Weights of a small GPT-style language model, trained from scratch on English Wikipedia.
Size: 9 layers, MLP 1344 GeGLU, vocabulary 16384.
Architecture: RMSNorm before and after each block, rotary positions, no biases in attention or MLP, untied embeddings, capped logits.
Training: a variant of Muon for these matrices, 1045M tokens.
MLP neurons of a small language model. Each row is named by its layer, matrix (gate and up: input weights; down: output weights) and neuron, and shows model dimensions 448-543. Each number is 500 + 25 x the weight over its row's rms, rounded and kept within 0 to 999. Numbers have three digits each. A neuron's up and down rows have the sign that makes its largest values positive.
A block is one neuron, or neurons of one layer that tend to fire together. Before each block is what it responds to, as a language model described it from the Wikipedia text at the highest values.

Description: First word-piece of a capitalized proper name, usually a person's surname, at clause or line start after commas, newlines or the, e.g. Hop(kinson), Cas(per), Gal(ileo).
L2.gate871:476497510495506494487487485457504506486535517508514510515485479489532541504536538467505488543493558485532469518508519514503527542520506524492526516484481470461484532504535500474496474532508522519514438493481534525452491498526523510471490484526459456501481499526469473503513519516541527475
L2.up871:510454507492469496509521514521488476485497486508474512482468501536485450481506517492469516478522490447483511502491452516513477518506484520489449500486533488512538511475514482520478486487491510512490528483508494495448473529534529534502496498499523490468419528532503480508486488482539501494
L2.down871:498470504504510500496482502493486473475539462473509493463477486503491500541465488485484499530533536431496499485490487523503471540554526480493500498515513510468542484495515443530537492533510536484485505482516495488511495453504529484466488520526530477455486514494522485492488465509502474496

Description: First subword of a surname or proper name that will continue into more pieces, usually after a first name: Mathis, Staley, Legrand.
L5.gate83:500512497524502548507506487515455534516496523497587546508549516516482488536455496484507494513521461479510473534475475520500480511496485523505491533510507509445502495493496490518469504487474494460513509527520482490522493486483475538485462513510515501479473495526480468494489504510482492546
L5.up83:493508502519540549490505461549510488487530534478586553492533524456482474582452510506467522523500450464497494485482491483517510482504509511491499504491470521478471518465496503494499524487498521514511533479512516520503521454489507477472481524506519504476512461488498462474469513525510473487
L5.down83:515520491505495478530477507560480491511514482502516492487472480512482508503527504520465496505539554517486485493487546465484530488526530465481546512473509543527511526525506501457522470502529492473543468526489498459510477468482516496527490472504534505522487483529488564464513535494507545474
L5.gate629:510494500482497473522461530532464487485490501497494491466508532490525514481553497465517492529503490474485506477506500512541548476444471476515458506524521516479523459457508503504478508517498530468502473493436519495477511492487495529480527515507482475485514531524446507491475477535500526507
L5.up629:493519483484460428482487502529459508507495468512513491518488498514498512512481435498482491494499456457490477470500509466546495522485459512530547516532506506513497458492518525465546491505493554511498470522440542485486493492529487518540496509496487485491478499499450481502538479507544501499
L5.down629:482510488528510493499505512496501436513497494498520500548519507469482458460455477476528472536503532520480502459505501504475478514454537460521482495550485469529475495502524489517512511509494460463516553474512514513489500515513567486468522507493449504518488533493498487507519494490526483513
L5.gate838:480504535491494537484455475514449511502526511503560482518479547483514485550486469535523499510517465516498500471492462480470484476519450526468489510504494477437492499505515506501492496471475529495527507516503507533491520514463523496508464497492496447459531509500476461532494514518476475516
L5.up838:509509464539493493528504517510458522513503501502502487514515516474483474481486505479490482469497504529503564507514520496460512503504571456538537467486518508486517507528545479459476499507491506479532521477502480476505495533523446513478512463492538495495496523542529489491479456502529500476
L5.down838:494498562483522533502470499535457478506499461502510532463471478522498538537450507510512519521520515510509475499499472489505509449553485542535478559462500509454500515490503517512503499498493487486481514507496525529502538469483522497490445468510502502518520509508450510527493517547470489505
L5.gate1128:492514532493506500472508498480467486533498500496509494520512530481510457554494483525515507482501501467508505490502484551512483484526472500488440479531491457453483463481516520468473484516487510501485546517513481530483532483477511495461466500531420470464549488514500456479476485549495486533
L5.up1128:481466501492510487499493524487523451503498515457516480530496522473549475510443456501501507529534532464505538474489521516537530491512515435500521502508515459447518491512503499439508467509469497505527501505466487507449528502515542474523493513516492497515475491519477501500518503459568451523
L5.down1128:477502526503527471494473504515490472522552487484493509521511475508502493524433508514510519549485498500485503491498513500514524485514480491501529506518515540493516450510545478507484525502490470462507526518471484534485531492534478506484498491506480497492451509504450460556491504541467494519

Description: Generic head nouns naming what kind of thing an entity is, right after a nationality, name or other modifier, such as film, band, ship, club, footballer.
L2.gate1154:534489491475511522525493509509530531562530547533476486502510512486474516523467539502494516520513516465486484470521515532486485532516483477524492510489507445525447467522510517548504497511521490516479492554484475470529532475541499522487483507501511476558512482480471508525501514509511528499
L2.up1154:500495494469488479496492524532518466501494547494474522480506503511492530475476534526522496517481540476491475554484542487490509465510497475485536518487448478552458478526488533504507497484492485496530531486534499501519454548503507517492499516534530509511484497540454486489493492510532522476
L2.down1154:562501539499509440508504527498535481512478502500509499494466520524465509473482512510557478507535469512496483478510464489440476512477475492518536427509485519493519456465518463520495528524477530482514493544497499510524508511508493464464519507537512469485494460498497485499477521504521507493

Description: Head nouns naming the kind of person or thing someone is, especially after "the first/last", e.g. woman, person, footballer; also adverbs like also, later, then after a subject.
L6.gate823:519505508522501514511504519512528501496575530518497492525440535530470506509547470487481503478516500525482529470534488467507472483489495487501466544528469464491521493507510511479505508499518487491537487469500538464486463505509464459430500481507483516496487493524466479475507474457503523481
L6.up823:498508517513471541495518455464505477445507519470499514471521538451498520515504523499569522474493483479475469473479503543502512498503497512482497534550518470542449485474535478535464519505504466497515495510502499491492485487488542521478508472492480493511540549519530536486478490490560551495
L6.down823:545492502528468513477497469508536546542532492467552454493516510501537503530499482448497509520445478470533516478502468487464529455509501463483511527497526506515460511488531502538463475478486527517539512486441472446528545486478500485529439480478540468514482472497513513523505450496514494526
L6.gate912:524525470429478533503482540502523493473486465504522474437532491527487535463524510473545531520526531529505522471502485504523527480448520476511506506476501503481506503482550505485502536480531525528468447492501507486562514482543553458499514457476522530514502506514529512526516489487479503471
L6.up912:498480467483510480518469531483491420552520513520451458493528470491567494553520513482494536496504501497508515531504533503520538490463481539479490507524482530523485507503502519513529510469528549517473528515531505533516512512504499454517527476519513482457534497501457527500517451493475502503
L6.down912:506541508480496505510496493494506465467474490474479471509501500469441512497473490514497486474495457570513502521496488500548440504486512466531493522482469490452477497534514492485515489523555494502561527462507521495540491517529514468522509466495512504492549467515501451531478480530456479454
L6.gate1082:506466514556461546538532502506514499524497545541466478490527506519530480518495537496549465450475478504524482469474514513451515505488541488525476479499467512482472501478502470519519497494527494445514503516476497498526516485493486440508486514480468555523529486490484491483477492477494523479
L6.up1082:518473513563496485541522516528452487489481544450528482517437523480490484478554505507513554523485565467530463471519504500500473539483450507507490468482499520489489508481518538457519517526513488496486467478490536545491533516513494485540521497485510504533491468490505499489471543517525504491
L6.down1082:477524486463533520510468530518544510473409476455506509506474477533493531483464482480495505489553485509498484531487468502552561517489508528506508493513485483531512523502540499487543496476472497493487517490528508502495530478468506519500493520505475504519468501500497532484515490503497541459
L6.gate1193:485535491530494494509507526532543495469506501481526531473506496504457515507472477465529524521544452498487491476528479529487506509553517536514534519471496547492492491495488494503515544537489522489503477496512493526474471550491527496464465515458505472512476485524496533499506534474554516498
L6.up1193:486515472477503521515475505521546537505488493473528464507500502472475502436507494508515488544497523479475506466466460498466507479465476494508476503479494524493489470478532520464535504451509467500498496491471507497474470501503461493503533497499493522519529452484505521492501534483543469538
L6.down1193:483541475512507535509468518477478485469525464497483471491484501478518473508494484478513512488534474528494502515516552506513512495444507511576465517473499483487510524468506499521487486460470470515537514493513504499554490464514509468509512450493488507543481507459484518496495504473501525515

Description: Final token of category nouns, mostly plural, naming kinds of places, things or groups, such as buildings, beaches, towns, missions, festivals.
L5.gate501:530515483516513467502500517451460534484496496503476462496515504506486460509539512509491491520521524467478492545488493524509471519500495498497509509516559525494490478486489509508468504495483502482506488503522512500483527477438507563501511505515476478569494500528462511525490504490478522500
L5.up501:501507530496502513474494512508502462487452497467510524443476488429483506531543519506507443527463529483525458495457503528495511495533530516494518460550503497499466484501518498484483505475490485479508521493495485484516550497541453515522507484472530503538544480520512538504484518571498510509
L5.down501:485514496490496494490479444496486526490542531486521467509511475475502512486463514529501519531483476478510465516473466503506529476516496517509515488497511485462510500484466489486516498522455510502513486528524471476516490507524490527500485533473506473526495491490487493529460472495505502525
L5.gate531:473472494507528495485481482447486504478488500482472480489516508500507475517486436569517532508490491510486492479512540472483506509494541483454494534508528497495493459524511500538508492516512481501522524488460517488502517483520502523530486517513451487508490437481507505540502471518465494465
L5.up531:468477507492525497506521493511505499482497493488461459490483521508455507497491507551530542542506498507478519523517495469483512542498514449492521515518518484491487467496528492530546519505464489476451501520474494469473523497509542551493454516471480487525509495478511501503470488480523470472
L5.down531:471528519485486541477472513474502471469542523498488535492494455472458513477513512462545504477532483484481471476521528487476556419440530491496515485533476507472488512508502489501510475536484476505503503535489475457511483520489490464490486505497487519468520496498518475483481503477496503490
L5.gate1112:470498455479484515519560530519506484465453517475510507491492513473496497515473506519531478516498487512480511517517494518473457490480520439450507467502478450485498504497491502507499496548469515525487494471471506509498543503517462505475484494523444515524512502502542509517510504487492481444
L5.up1112:520504496509505479490519486494514502472472469454490489473485520506524486492495506563522534532497501516512512495498491485497474504511510522505503508524519554529454487453511451471512491530478499506508467485495545493488497523483466518554514490496508485535476491510523479519546492466520500495
L5.down1112:535551517498461502454477502501496495467459506486507521453486474463483498532516488471491464468497509481485468496514489508513544500486454474492520528492509500506510462527478479485533534485474529570500528497477506459504485481507469478534496518511469523429535508512504484462481479517487484480
L5.gate1234:487543506523492520465469463506478461502525492490502515459515473519489510491526495472505507510477528508479475506486532517508518523495450474511527480508470497536495467507510518513504534517507483504570461512550526477510476513503484475480503485495521531491503533486489502517523499477472501486
L5.up1234:496524481467513552485508510471533503479531487503506539503458528502474482488463508523458501519529510484490475520483538495504512461549493481497506526497455499515510437529501495513544471496544508510519515479510484506453493539497481544522457461507487532479485481484474494507523530515518522499
L5.down1234:481535478474510474488486478552522511537503470503463475502478491504493490516480485497526492508492453504503483466525512465489479548533483485503496534489469511473459498468488477498529509483494521515541497501477535503532492600513481502531507523510506510493473464476490550481479523506511513514

Description: Opening or middle word pieces of a proper name the text already used, often starting a sentence after a heading, e.g. Hapal-ot-remus, Thor-ndale, Kro-hn-e.
L6.gate169:527533493512473504498517460510540487485498477492519500495491486494495480508556484539501493476485494489513528491477497504505522483515494488483498476498525495509497485464528489520520495498489503451479474516514486495506512449474469484494498522484478521495457501514450505498524473468519485449
L6.up169:515501449518509484503472510516519468538522494509500480519522431528535503533596501531512507505491419490502545500499458470505515500478500482520503475551499461517507509503528483474513512503509488430500503482527473486483502514514488509529503534508473498521531528490429521469533520531470489505
L6.down169:489487550479495460498502467512501505512462510490502453513491493515445542467489479503483486512505455496514456491514477526503503508505472492474500527564516503482549551490501481520529516479508498502471521524514516496530498523493513523476516461485465459470477512463525576495488524482451581511
L6.gate1015:501469538489517500474498536518519488511535470505491489551474521465464488478510503515491536533457482508488519474494479479480487494516543487525531490467508488505525476489499522505491493503513484466492503510524523509501499507496490504499518531455516477496477478543486467532499554484471469484
L6.up1015:486491504519501495451534500518508545500507488524494518497521515510498492515481509529513534514524510504510527517527440501455509498519480514488497472495460504542471520496491519508528537463484498437482500481525524469496505465505512494476462512503492500457487484556504509511475467518510526524
L6.down1015:516473481489449518519462494570513512518487469504494495483535496489520475475453493506518522550475470473518518439484469496514488546503519451508483518472509499509481504472529483493540486518516513430476474512507562492492524462472497515496547508520481530504521490504484507493513479476544498484
L6.gate1065:513511516499469507469512513514451477493431484484472452506480472496477500496581446510484533518462460477517543491485473491478513518488506459516512479491470506537488499482496499503493525514497471441502575516511482502497511466495481484533488493498524498480505494537471493491528463469525506483
L6.up1065:512480515512482481452501525490464490499513463532423522506509515546486502483533480525507491547479452538514522486509503483483500498482489506528501489526502504539514510459476502526512492493474481490515548491504499496489490434495505522515533518493484527468518539514493427510513517450511502465
L6.down1065:504496491478502500479477545524511471511508520480482470503518508494512464486382499491546538524520538485484478519474524501510507497495507467489504503527523478504499491519533492506527506504517516433478470520492526532521508445481480499465558500509424485506464490526521498472471506461480458476
L6.gate1158:485470505489483549503502518511513501519516488498565488492481481484545459543520486532515500529462459482489519486494490480472546502483497494508524489494522502483495476470505516481497494484514507467470502509517488505488511511484473517490521507513514481505506492529482521493488489446538510454
L6.up1158:505508507530471521494506539533524499500514504494510485472485495458501476499565473510522498540476462492521538476471431516510484514467515493482489516524506503527469477460510491512497491511490505439488499511495487506551520444490450498502513486513502512475494483538470483469453500528512495477
L6.down1158:476504508511499538486504474475513513497481499497520514500514462522496498504581550516474525468520445544512491506464533476480497497509518461460493490461495486527457447480519542511512509507499493516512476475488532484506492452452482457487480502533559513517498511508516519500444492456491491510